config = dict(
    num_hidden_layers=8,
    hidden_size=320,
    num_attention_heads=4,
    num_key_value_heads=1,
    head_dim=64,
    intermediate_size=448,
    vocab_size=32768,
    hidden_act='swiglu',
    norm='rmsnorm',
    norm_place='pre',
    norm_eps=1e-05,
    positions='rope',
    rope_theta=1730.0,
    rope_fraction=0.25,
    qk_norm=False,
    attn_scale=0.125,
    bias='none',
    tie_word_embeddings=False,
    parallel_block=False,
    init='uniform',
    init_std_qkv=0.0154,
    init_std_o=0.0,
    init_std_up=0.0154,
    init_std_down=0.0,
    optimizer='muon_variant',
    learning_rate=0.0124,
    lr_mult_o=2.0,
    lr_mult_down=2.0,
    beta1=0.9,
    lr_head=0.00753,
    max_grad_norm=0.5,
    warmup_steps=200,
    schedule='wsd',
    decay_fraction=1.0,
    decay_shape='linear',
    final_lr_fraction=0.0,
    batch_tokens=131072,
    max_seq_len=256,
    doc_mask=True,
    train_tokens=1027000000,
    max_steps=7836,
    dataset='wikipedia_en',
)
MLP neurons of a small language model. Each row is named by its layer, matrix (down: output weights) and neuron, and shows model dimensions 0-127. Each number is 500 + 25 x the weight over its row's rms, rounded and kept within 0 to 999. Numbers have three digits each. A neuron's up and down rows have the sign that makes its largest values positive.
A block is one neuron, or neurons of one layer that tend to fire together. After each block is what it responds to, as a language model described it from the Wikipedia text at the highest values.

L5.down110:499519515504505508479503524475476481463494521467503556497469508495481527432502524505503513486490481470495502490514476495478449498476504469504490507479483543518552508550472489511495495457503498536499475538519467502514490503498515474519538496503529479517543504518516489503477540523481460487470511526432483454517517508459495518512587515528495495481513486503474510479508504499541499524503
L5.down161:504498487506487534523459476487509500515497507519517464510509472489524500497518500510497499515528529498519487530475507503496507486481510475491467476516528537502497524515491537508482494516539505512570491481520463486534467497511508514496516510508479527515509476488520524506486485484558548493489502522454509509541524459506488451541460512493531551501508496481476482489438501511511516525517
L5.down214:508508530485487467508525499501529471535470481490525493502512498515499472476561546479514477491491515490500506536491485507494512516457512476495516483487510463529509535494511496480458503495523468527489511520516504517484491500463487478531512493490457477507557474519482505476514470512521512494473521496508483487479511531457508543480523473486490477473472508469529504494562476558521551545493
L5.down265:496506529510525525537529516491505516477531520518530504488512510515486477501492514530519506506507502459482510510484519469463539534545524459475524489521513544498461505503480531466508537487453488454513485450514489543515495493504498501482509505501499520466434503493461487475503505501493529511497520498534535470474478503520481523513497523543529493516464492521551509520461503481500499480543
L5.down298:489536526498522508470522512499500518510509495479534492523520491512496484548497459469503472481506462546482502482532506453539466449509500509518512461516489407495472484499521486476526502543473499513516492491506524522538514539476497529527510523492495493481541467526496529491497540499452481540507535506556509487521450502482519514541502518515435501475563469503511508510467449534476481462483
L5.down323:498525443549500500477493490509515489510483483471484492513512494486531531463557522508506504488491519511544444494519504502507489502501491483476482517489544477469491475498481489506493521453496510514503495545480480517478503493482503506529515511507491472499554510521487495472500498470520549496488504474429454502482526502477495497505500534522506478534522487478483501484525538467484525506480
L5.down352:528508522502476503548494461555496473498538527470511505475563464458500520501492522483512479517470556491445515477474489489497535527488434495523503485474483460514522486531465514499511511517507510494493481512511515482449470538443505472505510483542490501483443521503491492488505487493472461472527470476548502475501530459520473483499475532484531514519551462477514445503475483482504497482490
L5.down393:528514556477476476501532512566480503501481498473495455487514484511474470511488523447483457499524494508521501497506521538505497543463512528459521470460530451533524497480523482482499468488515484524517525504511509485522501561510477512496499502509531482478508496493511512516461442475450515517502503473552547481486500515497469495486499512518495457526523549504505498490498479553478483475461
Description: End of fronted adverbials. Last token of a sentence-opening time or setting phrase, right before the comma or subject, e.g. 1991 in "In 1991", later in "A week later", However.

L3.down18:500480534487538498450488474477477517525472477539490517493521523494575510504498484500470513517510493471546489522471458483521478487509494527516503530490466491508449474481506520480500535507488496516512534507466497530498477518533503523556502516508467492504526547494516490517510488502504483507557517534509519520569504538489520498519521503501457523481503477455476513484507476529539484492539
L3.down65:535474522496533508492495506483513507510488500525497485488506439488549472498474465486517504485530445512485495502531518496471488462491488553432537497512527519488507503508497513541517504498513484426515540531523527514540523513515518490517482496495513469508502514514512505558504455472490525501527510510436471515500499522426488503538483487491492480478540485494479530525493504562473490509490
L3.down103:517497507558499498497493514538472512551514500479502486435473467545502461513528494507498506480521514539523488511535510521513522493559500512515484495528475482500475503534455536512517544513469513483508506509538512478477501523523508501490506529510528446513501477466504471484514480486486545509433492480481502509538506529478525460493462531504457537494514533518467496505500504449465518483516
L3.down105:561494514502572481479537448462534512491505484512511484497462482515512497466477498489503475475535477506471521487517490500514526512493499525483494527496459496547499502517481516480547504456461547402518514551471487509479509498549546513502544510496497474551518476464466513504522495507475546429514538478466493507512515511486509512503547506516522516489504497510495422476518496526490484475515
L3.down129:496474550526522553464522480490505470475516462471484504497487501479540512468516531525521514486490513520494516523542495477511538507484519479511473515514486473489485504459501477524519480488491467491487516468469485523517483517485440464472493493518500500462451507515494477535483453510490495476501467513526476504516522437482498486510494491490517524482619491486518556513459468490481456502488
L3.down159:480498499506492508490512455554522570514508489485505482488500493492503534453460523532496516475480539508460502493472535524509492515521490496503497463521505460489565445475481439523500455529494494465495520464489538444459478521491510492547498470489507507529526493503486531486529466504519498471479536532482510481529507511463520497514495481546495511466522486531533544515500491506497473555549
L3.down242:542506532515510537520486483511495516424498531474540446533484525508526555540475488515486502539533507501492486494475470495554488441505520562475523515467519502470474491523458532511551535504526520505505499492505496534505522533506507516518496486524533500549526504482525505493483522494488496535506516490476537497471499529510476471507526485506511519505453438513515516443501546482484522498543
L3.down286:477515540485508516506453527506480536437502461521490535511525543511510506506536475545501517530494495508500502471519491523515509468535501480485512458517519466488491457508522506463478541465496511486488506479513536478501490494502484531472514494528504502473516487514473541531490503477489533498540539508444471441485519488499544516512476512504487519547559522506478487555513519531487526504481
Description: Mid-word subword fragments. Middle pieces of words split into several tokens, often right after a prefix or first piece, e.g. un-ed-ucated, proc-umb-ens, inter-ind-ividual.

L4.down422:499501448506478487552468539494513530487543514524513535487489495479490472520530493476434516550537577472532486510473520481495503528508541502536511459500497472457485480504492518505470544495449504497505491499520488523493512515550524458531488518487474483497515462544490530506518476494556542507504504485486465470482498483505499508448457479479511508472498514484494505496459515476490543482483
Description: Leading digits of numbers. The first digit piece of a multi-token number, usually a year or day in dates (in '19'06, March '8'), also thousands in vote counts and an opening parenthesis in numeric tables.

L5.down31:490518520496516519531510494538519514469547511512484493491534473512539491557484516491509490496509510442496488474485483530501491480505498535541526540485517551519531534484479486528493503498457493407464493517465511496482511506511537520529461455472490484493526500527467513494477536477543508514457527466508499500523482502538469511495530524512522453509388495536505521508440476486479537515523
L5.down197:528491480522464524499500487512440442494490540502480497530491503501473477482494480488497509508496555535488485500494524479532512517449527555471483477511524493531505528480531497534499478508518495583492459501491517478530499521487477487474500514493519500517495523508503551469552521444502529488454491520519496505533505509509533485510480492500443509496559506420476520494499492519508534477500
L5.down288:505474518466508520477553515536446559493487507468476475490483420478515515544507500486498489500551502503522504478450462509495512519501545499477499512502475489495524494486486519526483527498501497579519481501479491514477524490534499475467517529527513482521458474548522489508492460515513512493499484513485505492476500527475509498502481497494525525492529486497540515509511516511487500464503
L5.down339:513501504494490464533490510538479490508472535500552511482506535478492508512542493538535496510518508511490532519526505513521436510531519501485455507544533470455463531525512518518532521527484520527496493507446518504519483480494512529466478484472493492515490480489503462484526504506514496539526501497508558493487475456490504469560454526509507505494520493502527504495526515540487424507512
L5.down354:472482535498503547516502476492488477504493541475536495466520473496454541409488507487493486517507501474555553492445476491479501478501530481526512494488504470519474517474515491513528481480514478545456499545496464509520501480498453483505461503453469485489440557482569477484467529533509490518529495496469501497532531501485507482472509484512491460463480490537506483473512472493522435527523
L5.down361:505535547508488457488481520521535502485506504499479499493477518472502464486535489507469503554514522508533526476487526450511490479512466557538505511519475488484584490510515454523517476499489503537492484502489561443515485489504510484494491492510493500465528537502450517530456523498526508488494491530523470468508539520526503484509508480488465477535532491505482490506438531518502505519451
L5.down365:480518524500498488501558508524443510467524501504528513494536483503481480504472512500504494456518503514530495519497459516496516475493498477559504537491486516477486523552504497490548584488474474563497506490513509502485528506520525486517482511477479489479461549520509516495530521497481511479520514515528521497530497518498522507488496500500449501485514519496468547490482511497552528528449
L5.down415:530502524494518526488457522509518486448498503492503517521477495470509539509512493469488533524477496505489530499491564507490509485529473496514496516521535508487507497506465500481506475483494454475468487468446468492517488519497516515488497497466485496487466537539479456488553480551539494454515482505442472474497533552515464451476551551449546499507487480503503537478521524544486484519471
Description: Table and infobox values. Digits, decimal points, separators and spaces inside number values in Wikipedia tables and infobox fields (climate highs, heights, race times, taxonomy ranks), plus occasional initials.

L4.down138:517512523510465507473507529507492551514478505524494462516504485503499516482491506566483481515531510528519483521538478534541453474534532511487517498461508472508501541539494496512477516463504486470467514477469504475498534491534476489450521467514478514474481470492494474484545507480503521498498489526442508484506519511507507538521486492530494490513584497507520483496538499510499494481512
Description: Word-initial subword fragment. The first one- or two-letter piece of a word split into subwords, often after a hyphen, quote or space, e.g. -w(ithdrawing), "F(antasy), Arch-w(ire).

L5.down13:494498504502516510480534514503535482485515515528488478500502470489500484529505503540519504503495345482517488512498500493496466497499503469518519474491500510495496494500490519485479496490476495461445516547503515482493493463508493510480529506475485471528448512487466536513490501502476518519456491506640498504499513573495489477537511509469509501519471490528514483511526504498447544510499
L5.down94:472473499498512537466482484496469481494552449478513506504494460550472533528469508487489503471521506512486432523507469477510473526516530525537493491503491511499514482480515523463495491519503497553473476498513524465531499518513516500485507497525518486504403490467538540510485511501499508505536520505468486519495504499504502529469512511476503478486461506451470479477504514509455477486525
L5.down187:537530473494508506466511482512468466520542507472474490495483494502501544436482492510505544502509464526520455514486554480481477518481532528547503492475528513498498528521478476481538531458505512415457493527513504532528507483498496483532506510519520508488515465518481443551519483522496521502507490511466474493517469494475517525463515547544532503494438497523512504524469492500516531533488
L5.down251:493466486504479513515513511484509490488515475526476495504465482490500491511496543476551521501478538549481498464477456449514454485476521471464489535462486481497512469497514482515529503497496488560487510498528497523510506453471502518481523509496509457494475557501515459501503520499528487522471553534475529524453480537481473481470507507551470482562495456519495557469519510478494555564494
L5.down304:520512481452515493493490502492523518500472500483536485522517452489486482519487451533472498465486513529503529488486477502490515525516482453562503534529418491509466528530517475500467542491457465572522510491501475505489498501509468482473512477522474527524448492486550457515501484511494453523476477509521493502529531444526516515471520507527522506466529502465484490508505547497486503499475
L5.down338:542514521484507533475479517473500464486499488554507542483492455515502524513478512497529496469481521515486476493528520490515490478501536498490489497482465533490493502516475485479507503501493482514530512526511496430501501519509515493472492496490474499506507516513480505551538508470544502510536494530467470473507517490494458508493529506504467502493462488448430473503508503480464508478498
L5.down353:477496424520500471467512526515531472487462507499510478525523464495457532513496508521486514490520570504502495490506476516518485523507527517499484488519518526522462495504508488508507479522536476557520483549537513427476492502523498513467483568459468489465473534488542532483493511480483464501480482502520564508517496481510478511487455489544504525474498519478490542504552499494498480505483
L5.down413:499508493504504487512529542531501555477484515466482502501528489479488509481480540496515509499506540495498482530486512472514489475497523498484507524521449494517487494501492497487493513474476522616502543473519483498487470539508508506517486480497478505507511482496539531536522507482479481496490511516522456493450523493526462496500516479485501517529476459520471505478466497512495496450512
Description: Narrative boundary tokens. Sentence-ending periods and "after"/"After" linking events in biographies and plot summaries, plus kinship nouns like son, father, wife after possessives.

L3.down8:540483510475452505511519502513460477525549551519519509477496490516439524564531483495498484499501501510504509504530490464473504502503569494466452500456523478489467465470519520516492480484501495567480494545505493541538533465542508509489532519476509490512487558551488517475515543521521475473460477508478499469518504462455467509484506533511503513519493551507506522508503497479518484456491
L3.down25:543495517503515490514521491517503493516542476479454525465555509515517492495537452503487480477496519542524522471444538481452533489453509536530474510506488462505470465524495485474484500517489524525506485530525523529515503556506477473470486478519522490495491533505483494509493491490497477511489399479519522507526529447463512467518453520530488486493474512468492503494558500461473465507529
L3.down60:520537508465475527503514494496485467488484523451510485483528505522449501490493472480539523476481537495483499474503520517513504489511516487510457508544483495480583518522534549483541480478501474539508518482532464528577495507503491495489525469508488509551545540507492494559530506500546480483491538509497536516499477513516472471448547498518470514502509501493491444511487475490462507522503
L3.down114:503514553440556500481466474491428543491497505469538460470521494508519508477473520469499477514489500519462484502513524487469529523489520463515527490497487516513509501533513459507457518491502479480509501506514499500465497476477484478493512478517527468519530504460514506515489522434527531471480517520516451482515488505493532468535506511512528501505480488499505449530450467504451505515491
L3.down146:458506480495517510529465500528462480523481528473497500465522517522486497486506530562518487509498552525485475501487559481540512510494490494535500516501472498496518471515470514458518491524531523530493522491501510510498486511476530488474462501517496461482460523476503491527570455537479509530495454474473537484500455457484465476510483501469529521537507487496547460473469472508454472525506
L3.down243:544483499514527531472461481443515533545517493503471507523519473509512528515435472491503471508460517500432496447470495491515496514521472532518526488520520488460519477470474510523547492543481496547530475523508473466517493544506518466495497520486439500530470535479496484479488497476514465520525481445504520473524474491502470514476513471468514509478444506506478506508527472475502477522494
L3.down281:490554526498501457550485488539519468504541516497535486440466467537454487509505501495484502502539418491485497513523486477497497542436466482508533476521524502505469502516466517496509489509488507528475530518513525529530518497533487491443498440487522448500473517513488527556468491482498538477533535492584520523507500504473496498534495547475472504493496490484512519525503510525504498522493
L3.down430:500482495496475422486483454520547510480499473490483503505485481504524464484492531497497502507479504490487505508511502507507457484475500512478516480480458519507479483541491547510537503497491504483452481483517520469471495490478473487471500487467473454470527537488532470493493470481504532510514453492485502518476507525556470480495471467495497502513528493511499491529500516507471545537528
Description: Relation nouns after possessives. Nouns for a related person or owned work right after a possessive, e.g. his wife, her mother, his sister, her daughter, the album.

L4.down71:526536535479507490483527510515502509495492518503461524510517506553495481492496439478529500502471450537503466454466527466530521499458457524446543495538510515483523496547518518475499502460497488378490504482521469517498480504473521477493483514522483498496472500491485485491513466491538495497492528502508533464547513538462523495505498474564510504496477484510482490493459508483511487494494
Description: End of time expressions. Tokens that complete a time reference in biographies and histories: the last digits of years (19|95, 20|18), decade s, or his/its in "of his life", "of its time", "later in his career".

L3.down33:459526468505503550508508493493524452469543500507448493454512499503532539520522473530489540541488464516496461488482493507515564518515484470481497477504522519475520456488487492547518491477538543464478506484480483553481526462506504502487517501547477465521487502507494519481480500464532469542506475516531522487487479544505448501538529480504489533492504521508515458490513500505498529508493
L3.down88:513525522490496507471509492521521508503465477486470474484542505504510491469483484496521522495497477528567499501541502510433456519539497523471503543466497517518477547483441499530469530494470497488517511460504478508470527501498487509522487460510494495507491485539482521463453490509474461468505437519446451432473528531506491520489526526481499501473542476507478507448501544547475544493465
L3.down95:492504479515528518523504504486522508473494509473494488528516524496515501495484527516503465537508495497487486501478440475502517467477517443517526476484481514468529497511521536500522530478472531483504510479508493499492515495463510508503519501514502482530517483495536518529503499548489525503514547485467478545493547488508463551519507483492546490454483485487555532524526491495522486535503
L3.down265:537465497501509495530495528502518516473473489489473530484478485504505467505493516491497478478495512526525498515480464478500519528486489480487463514501491539509523527526468514492491507508517512404491504525536513461495497526476494499472499520498514523500539444530543482524498525486524529487543454517437450505561477481488449491538515502503488462487588486499484451470504500475484485545497
L3.down304:540473509492523507524526522489482510466520439498478466508478583513522540450509496468546507530552594536518492471504499445526498498534514525500494473452521500491490501480503515497472502530529498504507543529508540495487512499502490527499541463462511492482471507501489489461509487486433498490528476478489523550488479500543475467508503510485509485493470489538498463510483502461505507486520
L3.down311:486502475469515504482485572478513521527495529465443537490506516454500475512515497520510530484448502528488517461508461504522500475534518471448501482505462502530465548480484530486503509509456480475555502521479468506512472499509496495510509491492498524529442551553509499512475518506458513462501501545517501522493509486516505477532479481524490482519491507496500524481478464493484526520527
L3.down319:483503524500527519492511468474533482467480511510490493495491491484520523472432436492489572495484576477466503448479483499510489517463514512502521502514513522559511494486500500500504495481502523461487474507454496542510502482512502481541483481508468491535467513520476506523490504525509492493496487489455451525498501496523475553505484456471499515508558520508456461518527526511495519512512
L3.down353:545487496442484498472531530483507521468479498507484479534509509519465537514496491459523511495495491489505504505435492475513524508488446524528486473460504499533507500519526495507532530537460496453508522491465481543491515516498500531513529492508528482514521469483512498519489544489502507482441517507527478424474493518515520470500527479530462494502579481468482536556510492447514494483452
Description: Wiki table cell tokens. Empty cells, pipe separators and opening parentheses inside Wikipedia data tables (election turnout rows, climate values like 21.3 (70.3), race results), plus mid-word pieces of Japanese names such as Yam(asaki) and Mur(akami).

L3.down76:476496467477501471463490484497483458480524500499506525501494514496469480516507512471477481461525497514451555529445521485490534541479480497498526509531489516488483453491495533469511536504508489510482512513442525490548492498533484483495526513482446526442504478515492517483518475483509503493481501517509475497492533454536506514531498513499519499484477475513497518465507489474493489516529
L3.down170:529498463487492485517461492505506527533512476443488491486514514515471538508495480502524495480530439521535506540508514474488476528465508499497489473519527511499511508537475492507539499418457501545445500524490490475505524461492472461514480484517527512508482512508453483462526480504529513513453504457510482512520531474486518493519531475480526538462490510483508542471503494526578517516499
L3.down216:478483511502500558515515476541493496497534494518514522529522527500493476536510492514502540517536526522526442516528514526471513475468497459461502505462434489499518479521477517482516506455530477554506512500524501477515499506482520491500510556536549495538511528541495537504506542520500479476526522497450469529494478499465513527469495492528487523533524497522473469480472503520532501499478
L3.down251:514434545508516479522540494508472512501500464490503487476498513517509504532484515476516482545528452511482502549507480532486515508533493534505522516469475507502506544508520472479483536515499495527536492463536486472494541506454487488537490517519491496482512499514511507495510462455519486479517514445470495504513506516517490495531523467487512548516493490464498515474488460492489487456524
L3.down301:502491498508526500500489499493474491504489526505503471526475435480486473519494495526481504445469536531462495468492465535536543539517480452522520516452546471463450522490494516535511499514502496490521510491514499532504536454459529498468523485523552522461535480520505490492512487498485518509519504502457452510497499549506496499486472526494550539495525449490477535512483493499522478488491
L3.down404:486536498533534509507504548486488532529543459446471491510477475490533478522522511471496490546520513516526484502503495540499538512469510540524506513509547496490497516536484528517468529579490478444493499478522492533444473538495507526502464499515546505500475539507477509517479492475525494480513545489470456465545502461529523477487524496483507543512455501493536476519487497493532521506508
L3.down408:475511497492470483479506475496538526466550520514528535512480506454495531515507462495519469527494525515531500476519530513559492532497485498520519524485476503475482495508522503468467503490511485563516492461530510484536484443494469448502471491514485496518493520501509517509513462528466490517511511509503477485493487547491507471455498542531530505474493510488485465525485492503478515485505
L3.down411:487502486507500492549507496504491520517530496484506508513508451511513507523476523508514478470497480499534496484485526496535567535524543543564467522503529486490526509546491476499468555512476519495508530526540480516525502513515503525526494559529529498491465510509467515508524526504519507479473495548518463509520566508478498513482468512503488517503501467519563443521483450508478531485491
Description: Closing a time expression. The last token of a date or period phrase that opens or sets a clause's time, such as the s of 1980s, century, time, season, year digits.

L3.down1:488490487487510511519487469517539527522479482528507505480489486466462482503473498490500492517449505517528500507494502490551478517497443528514501502464540461488506505489523521536492491512497501521455476499447496452495510467522536520460470488494527470513469515524456511513452527478489475503511497494492483498487504522525496470500482568454498468501536459462521510526509502493496493506479
L3.down62:521491505494513550544513504493512460531521498515532522565501534507541477477475500511533464548498554503495476488533487509488509481511517491487524496507516482523448467539542484492487494500453476522497502549521501519469539502522467517453481557509507506477508502447520516481479461543509492488485528542536452472510510499508502516503469501518500497480490446498500479501497478498504482494562
L3.down92:499498506475520461490513540524519467545499491489530525499485459506456497525461457526460508468470486524474474542463496555519499479496493508488476476503509531525509504519470470502443500511440517522520532503516502492519476485518514477449514485511503482460493503514510487474513457516459527503495511485519486543458517565513533488498477547509490466502524474512490512448523487479494476465523
L3.down249:478495523463515509468528467484524519446533520514481507502520518548465498555511494496462442536537552545516524476490494519500509494528505481510491499464507533527489514487502481514491513513481499564547474529483531531486531478499471467516508491497498528499448538502504509492433502489502469508512494503473525486478538561498487491508524489465537513505516488485530520517524507494508543437512
L3.down322:513552470520490448504510478535521504470446521515515512439463511500509535554511496560470507503510541500482451523493459471514465498479478491508525483467478409484507496506510506516513480484516502492441516541530516521465526492498496448478463475470482502491477492458496486506495463495483499531516491478516492507481503495475504475495478454497508504523532506456491501475498494492490470549519
L3.down355:510510537497485481469502512508513483477502494481481479493528482490506500495451486513463501551503491522499477489478508496527484499498513478518503486534424497511502535533494500514523476514535464557484496499460479510532487516508515522516496453504523530528500504508493480469475484485511501478479492576439479487492502537481528497465523545536525465484467529524506460513503490458474506503503
L3.down371:510519530480503539518480543536507498512480535515511517529472476519505546531528482445555495524545516522474506542507532468488526519535461500486537530497497511510484456543482476447476524502444443521526500465452508502535450500531513499497490521504488478496526498518479507488468478532505504526469493475507534488514466532523497504488495512529477536484481492530484485502515491470485505457501
L3.down389:501451509490468445480519490496524465483497487509493509479497489485502480517514485516457483478537466499463496498485491497499494540519489449477516486479501499487515471499520453482505529518509502590477527500473493514543472480504459440498505481474477486465534500517498530558507471531503511487460511507529511478477501504500524551483479516468484520514520476494457555510535489522523486485497
Description: End of personal name. Token right after a person's name ends, mostly "and" joining two names (Ryan and Greenlee), also "/", "|", "–", or surname pieces like -field, -ski.

L4.down249:510525504482509487527504499524537468527488479505517533530465495473504514504500553485472463522511514494493526506537518465478529497500491462536527465502499483495471527506558518499510474475503467475484521441522529540477499486487463484527461474541499517465493508502500534473535486491502466475515475488494477537501521459524519552473527508498519543523457502472505509503512479506544531454530
Description: People and kin nouns. Nouns for people or relatives, often plural or ending in -men/-ers, right after a possessive or modifier (daughters, businessmen, coworkers); also works, articles, commas.

L5.down35:484485455496487532504533474510530502490542517545513506551505464494466456586494501530511506513477518485487496498492529531501522521486536513532503487497479453534498461502512516498492499522531479580512535548490462457527507541471462533518521478472478529519531494507433516497508492521436512519466538484518487546485517457530532495502525508488513508510489478506480510535505501492527535480475
L5.down49:493462474479483499496543508458507490483541503518530511521501497512501478487497499492487549498487456521506476516479483495507506507501401502480520514483535514485490494453461524492486486538541528577496510528477517457512529481541550527543490508478544504515454535478490522467483497459493498503508512494445516490472498584503525517516475469510518486488426501474480526479533522463481494498513
L5.down54:500503477502489493476533512503502508490504486539482497500472496544489474500534505501482549469530515488491500467469482518518515475475510485459503504503501564506507498514509550504481505527492516304509511503535493491475508506522505512502503478509505512520530479470536502492474506512550505527516534501492516510439478497475460492480516459508487472485517515474547517508511517554527471520501
L5.down57:519515524514497485467542504494549525483526495476482504470517533506487519488505501506461505476483462497492513537498534510517508490459486520558511462507459483501545542485511502458492524507537461448476560539533513502528443531496466454511495497480487527521508547544487502517511486532547513487498465477462475489506442542511489470512479518444498507497466543560503520523481493512512555487488
L5.down114:513486546499529528473495498469477459508519483487513552496490498509464556510516508473513475505515500485463526497572552495488488506497461469526453484469496519535516506491472518533500490475491496435503458484496509523514467485461514539536517505480468509510506516515466491517483537521470483456498500479533476477456452499481527500490480495513530506472570488519529467513530511495531530452518
L5.down233:469527467498505477477523517485489491458502491522491504488484545515497483533539492507485544488504515486532479475487468471510469500485549483495530507485493508461458480541512550487477530511483509604509517466557462489473516519501497520460484490533513529495506500482539468500519523527549482523510503537510536520489474533472452466468527452527493455500550497464553509468523528530522447481472
L5.down239:506524489515503480548448507526505498462510525499494500490482525486486494495465492506474485502490523547538468522509501495459491506474485502513524481478502478526475479448506525488476495454512486529510483487522541450482481495524476521483531504483496465489540519522510496473468563484478488519466528480437512519524488487458466510489504524483489467460466488469544458470486519537433549510518
L5.down308:506485520453473487519476480504482490484493490517529524508492511465523491520498482538471463516516515491497514485519501484459535541465497460509497488491519538488540523497520513516462509468469496565486516479468498496542464532518477473480518538517510487482506502484450456498501487497489472466492469474484493488530507469509523520494535457509461495484469549499491505500477526472497525477504
Description: Person surname endings. Final token of a person's name, usually a surname fragment, in cast lists, sports rosters and biographies, e.g. Serra-ult, Loner-gan, Năst-ase; rarely place-name commas.